config.yaml
n_layer: 8
rope_base: 10000.0
qk_norm: true
attn_scale: 0.138
optimizer: "adamw"
lr_mult_qkv: 0.7
warmup_steps: 251
MLP neurons of a small language model. Each row is named by its layer, matrix (gate and up: input weights; down: output weights) and neuron, and shows model dimensions 336-431. Each number is 128 + 32 x the weight over its row's rms, rounded and kept within 0 to 255. Numbers have three digits each. A neuron's up and down rows have the sign that makes its largest values positive.
After each neuron's rows, "fires on" lists the tokens most often at its 100 highest values on Wikipedia text that the model never trained on; "fires in" lists the words (lower case) most often at its 100 highest values on Wikipedia text that the model never trained on.

L4.gate986:129121146107123096124152147116136125128134096128153118115177180171078103137114142156111101205140092185118190108133099091179149120167168144113140083087163144124186116124114143152102088140074084121154204150072116160174119115119149095156107103112171101102130154139157131152190137137130118091
L4.up986:094101137148105109163107141135130157153166164169140133151113164133176176126132051104129058093150147094180175086120070179137073092121129128179093059116194132109160132068142137112132109146171151051034098139124156107125108090138076138115123130108135129129142139090125137098136176089088111152
L4.down986:154117164142084113118170053093135129106154128086151152161147173139121174129120093052167133103160085136141110077139044127133102127156198084105095114126198144138130131137121143083143192127117116160154122069158155100122152152147134149124121171077115158073130119094119171088140107156158142123
fires on: " for", " at", " was", " had"
fires in: "for", "at", "was", "had"

L4.gate83:189091148122086118091131080121135092087065165152177109141152122100108107192182137156158135083129088115118075156129119124141140105177120128088080098044095111183114151092136191105107133128146160098223148073089114097122111181117149127129129148134114117104106139105121128138089141139129167152
L4.up83:116124160137144078137145096107147125066078144101169130110152152147094129143166144149087105141120066148089081136195136119210111074147196115095115143080098108123176167105150142098168116138141203087177093138149118087122117130127150189091102176203150145114124170121187141153061169150106125120
L4.down83:139097086085151119103141105136055210134103110180133143086066131110134185101152119133117097110139141173159042073149109209134169144140109125177102119171165117143122124131160179171145108156091080126113136112164138106136124130171130106219134151112139104124142130141129127093108128179144137155
fires on: " that", " who", " it", " which", " currently"
fires in: "that", "who", "it", "which", "currently"

L4.gate123:134148139092152150097156152123138093105107131114131156168139177084106103163096161117120123168131132127042140117065172125165141062143152093084108133070176181123112096092073189134140078170108118105189154064079151107151136140156150121069170171074102100081123105087164148167111098147185085079
L4.up123:170160163096137179103185147124092109171158092096132094147118164112070192148115136103159102149095118129116107112094118146154114123152084118205133114147155082173134152174130111174066188106168098134105120091086108214106078112104194125120098118156192142153048160025153192053164109111138168079
L4.down123:132107135135119103169115176098188135151134133142101124121126043172125115131112138157100159104101094160119131146100101118103155152089157095121109142132143112070142158152112118151127117108134106081115104109110154099130091101149123162118135154098181107141140094138120094132076145137150109113
fires on: " and", " released", " or"
fires in: "and", "released", "or"

L4.gate169:100095113140134119211153105076131096116124135114081092124115169165068107090083150130103138071125127129124132158132133128066098128143123121101037145140120122112147110144213152101173138149126072152130097123164133121139044068165118157128133158100117046108172108135165090099026196149120070116
L4.up169:048113152122169077121164106129119148114155110127145138129116165161046148086124035181139096181127142108123081165057132171115160146110140149082130122132140128111133142103139072148169205151150154127124120125107110124143138040110093129148128199214132145134111077161161157100152145138125118157
L4.down169:134143146099136123165157181158148132115134095122086133139155072084098115131120106071090089108062149157124156086149111076190136087151107125100044151105106092199062148142076153148088154153153193081107119123123170125095141157171133100091120138194093162112122159123141073173145147102123123132
fires on: " all", " All", " not"
fires in: "all", "not"

L4.gate308:175097148082110084133077124149095187122125120118098124062147178108133128171128197150110109131156078164115085108120163071161132133198152157163036149123140142146154159180119142114142184136076126117180138094090052118101144119126121066124153161146156081135089160141127144098149104103120166105
L4.up308:140112100126130144101162105106114133133089073076113125072107179149096139163127113110123104158168133145135181137105134121167046134098180171132113082154133150113176148170102225087157108176119136081147124137120079164090117134136161123114115116170149146163124095134153202109090129116148128117
L4.down308:114119141094102096092139112107116196138148091143121102118183144159125151126136117113073083117130156104102151191114091119125081059114165171170120111025108177147099058128140075124129144152155157093157092190045097172078157121140210082101078099152169122104140134158108110147147115157112119141
fires on: " a", " De"
fires in: "a", "de"

L4.gate16:204065122168152197184066093060125085131114137135138150127089106091122121100100115143125089126145153124094124137194141097136160100160139119149126146143129091157173121087149168114066079107124098091163111194140158150112108116100193145190179120062107152109110188153145117160167128111125197097
L4.up16:157122134124107102107092079121159152177123092090180136117112127105103176060155137095199095126151185107118082166183161061141071140163081132138143137136134107158174115097116108175172065173125137059105113072128059126081088152065117116114148129141118205135100108168107166072153129136125143102
L4.down16:190078069159126123114102094111111107125102123098151113169168079125155092122176134150123155078091152174097141147173114130113119132150088140141131154127093110138108145096083145095146101110129100115162089184096128139119103149129157103163163119165087122091128189161104123132128083117130096119
fires on: " which", " that", " can", " it"
fires in: "which", "that", "can", "it"

L4.gate804:148126149103136100135158133142115106102084086122138118126202129127063102196155145175110159113149123206140160117159166062163187139172144162139093103116097130090112100082131130110197095106157111110144144196103082118131101110107136212157156099153112123100144167125086169153131118111133170116
L4.up804:133112129119089152123121126163121160135096152156081122123153140110165110153169170124125122108084156139162089128139119120159112180171125143134109105133136149144140146140081141128168154082197154143193124104041047155127105106175109133097146175124104106147084145171090154097124093112145142113
L4.down804:129075164037123139155098156107130164159139138143147146157158102157129086097173135152121124088107139088128139123117142134053114115166107177109093099194095138152117115130103200153119093122161155130227074067111149180073085099071119115156139121125042106143118110119128124109165163093149139119
fires on: " and", " well", " re", " served", " he", " she"
fires in: "and", "well", "served", "she", "he"

L4.gate938:114144110152183125100173165153143152163107138147181147097153146168014113152156152144083113130139142077072096148134144091059146127162158126143124107116138127118141158105126190103150106175113123147103169137115122123080131127102096090163141148149134172151149084109166126092133096096107115101
L4.up938:118135099173116131107129136066167168112099113119143106056153162091117117135067156058092109146141171066167077090120110151151143083115126115131121052115114143109144103073219129112102144165130162156162125115104142126168219167165130111126075120142135124132105191108091151129130146135137122141
L4.down938:162143156104152103126171153128114156136192076103124145143125177118123138199163134143125144098093104152183131102149135129176142111114136105140120147082173158158172131138159084147202147158174105117177091134108116127177125098044180161102105144127151186131127121131165145144109185063101151148
fires on: " a", " an", " her", " go"
fires in: "a", "an", "her", "go"

L4.gate289:131132124061157151194143164115135136146100105135089110120132119130108113192149073076098103191149111138195134083118050133191126123155108150151064087148134121091136157128135093127150105119154108097082174120087135146124139064156056169123156136155175097091113136118094149228145052140139161155
L4.up289:129110152116178119139146175092108139166168128126083134113144130176146156118145044087128091164173137111128050082142128121193179152173158219131108152193193100167118131157117124150146131145158135085150097151156055164110173131064120091138162207139137100074148077076137120123161090107115107106
L4.down289:156122073174144173118176116163113158138092110143105153170142150088081148106139113129094194169124135151172140122166165186138131134099144117157202133080107124124101125156142128112129115151109124122117056107095114093135148149124109156162144119183126119107114161181147139140165137150111147120
fires on: " not", " was", " been", " had", " also", " a"
fires in: "not", "was", "been", "had", "also", "a"

L4.gate797:098099140086131116130120105104152147112129111107128145112111120118097124085189091076104095133164127198127149127177133088126149083122131100155076091126121137102056149178192112147168096149154109161100117156167149094110092126138078131121092096150185109073127155168096168116077134148142098086
L4.up797:151061107177102142150148133057103204128168040150120095133093149100140165092115145138106118063145049144081107165163088104156160187102122093155125141110143083140115131195088157169134121185103133169124130094131130111123170167155070147116150141130078113149103043098143084118115105134142156093
L4.down797:120149169113132057142162104113138123078188167135159115132139122085147116166121094125143200148129165134091117133081159153094125135150108103143105143051043194188151115119148111141093088090081120129219160099132175098189126121150165144164155111208114108129110136125096205137106107172123138153
fires on: " a", " was", " first", " an"
fires in: "a", "was", "first", "an"

L4.gate463:208091140096178104137144147111100135075109081147141132132109085148146156133159117108116161117067123151165115173077151117120086169139113151094132106110060108092147108119119113089159125161089108100142131156126130083150115056120105178129195101160053188135149134091140152168070119089106135111
L4.up463:085143073119103134134169214116100129071136166161085079126172147110129119129088179076063169077138121117117138099116132089137118095102161146156121129138161142202134118141136118102121123148099128178137102150105110105099147102137084082132115149125147108132118201092113126125131122148146102130
L4.down463:145081130110106134187135127159127075074087099152095132108129082105114191134125093191183128165063129128145115163110149185107090189133148148113165113163072081128111153132082112115168102120155151132145109145112143141092122090140095154100200107126074158139123168095116084112082150113154161115
fires on: " was", " as", " to", " Vice", " elected"
fires in: "was", "as", "vice", "to", "elected"

L4.gate1340:145097191051143147096175143115149084075140147136108106164173198165135149165108124158128179159149119139122163049082141141138140119165137136126109115131103146089179171124146144161096147136186091144131178187127129159142121136141129122135158110126168107139151132181111107145117075120135165080
L4.up1340:089170198189100098149162072113118165186122089104142133086096159102067117115100137157155124117157096151148116140119129110159106142101145162170134124095141059188118107117172136097122179167134137095066120090120066110159145094101110151083070119097178127168114174116155123088146129108089132098
L4.down1340:152090114109112140102147116113172124126134093133097097157155147176135168158152053124124147160086122073149121146142119159108139117154154112115100140151139105074155136173129123196156151153162138122170136181166087156187099095131097110136151167157117123119085119113123132188079127117131125109
fires on: " of", " New", " in", " County,"
fires in: "of", "new", "in", "county"

L4.gate878:133114119166133158151122136162154115115134150143174186150151000143154117133081129105111146139059124111122146083120182109108170048157158145178148122119107113195104135135065108141127111143203197160135173120056123140167175121063064102143129134076125113126094142108146111135116189118123167124
L4.up878:111112102133121126134117115077148116078142117142093150135130091142162135126138131166102108154083120044105143135113135158140082158104101153143089183108098139084126176185123115101155250144113198150180182131081161079148143104112106186116122123075138169149164141217156150160073112072070075141
L4.down878:114140099160103111165166151100117112186137163109105112115107190126091142107150090143094057115104166150103094078182095068135117151150115125040150105112118109186156154117115135167175134118085138161071146152166149163109111125121114135070102128062160126102157118119162089130197132166151172135
fires on: " to"
fires in: "to"

L4.gate1256:112115183082120172140156117122127159193094138121125148104143163120115102154176157107148158157065111161118117163132132096131115107160137198142097135098142125166116105108120174147175100072184124114187167139100133107121169112172137150144149195160146065113103144089120123090124145087160171116
L4.up1256:134079198123165101155150116116170109200093130118129141132106132127072134113139138078173101112146102143156140158153134144161189146140131196152114116150116099151156100121104200157113085155185126043134179141156094092083163092095132130208123160141106072121114155097134168093096109176131110103
L4.down1256:141159127165116168150092078133082178137176078093111110138141144098121104153164115103118130105166158177158066112138103133131136123088146166058104140098115148116145120097159101107087155094047119142145188115101139077108163102144173127111151175166121162103156134137122101137110134098199144109
fires on: " La", " El", " de", " Le", " la", " à"
fires in: "la", "de", "el", "le", "à"

L4.gate47:149158152133178160158155142094121130126031160106144122141089142092076117175134161077097145112167163150130140127132148110108134101145147181151101070091094131162115120087136168117119120152108116126063160196101168158193109141153160126135161133158173070131099143117100133069127118131128141072
L4.up47:133054150148100163107098107116146134094124126125128119144158134143064162148079142103069148166086169102128120114162161132132128142147124183153135093135091124092186114096083097125122131120068164194117170167083158141124092164127175132174056096125151173168049097080179166089132099097106189116
L4.down47:127121122110077169074140144102124142131101110133191124102100160090143110116089108120147110133148145072140125138140079076140160096099155110134176150092159121173177150121159121122135174134128106108133128124118170197131087120167131111093119118181081125140143135126154027100177152107153130091
fires on: " de", " del", " ng", " des", " i"
fires in: "de", "del", "ng", "des", "i"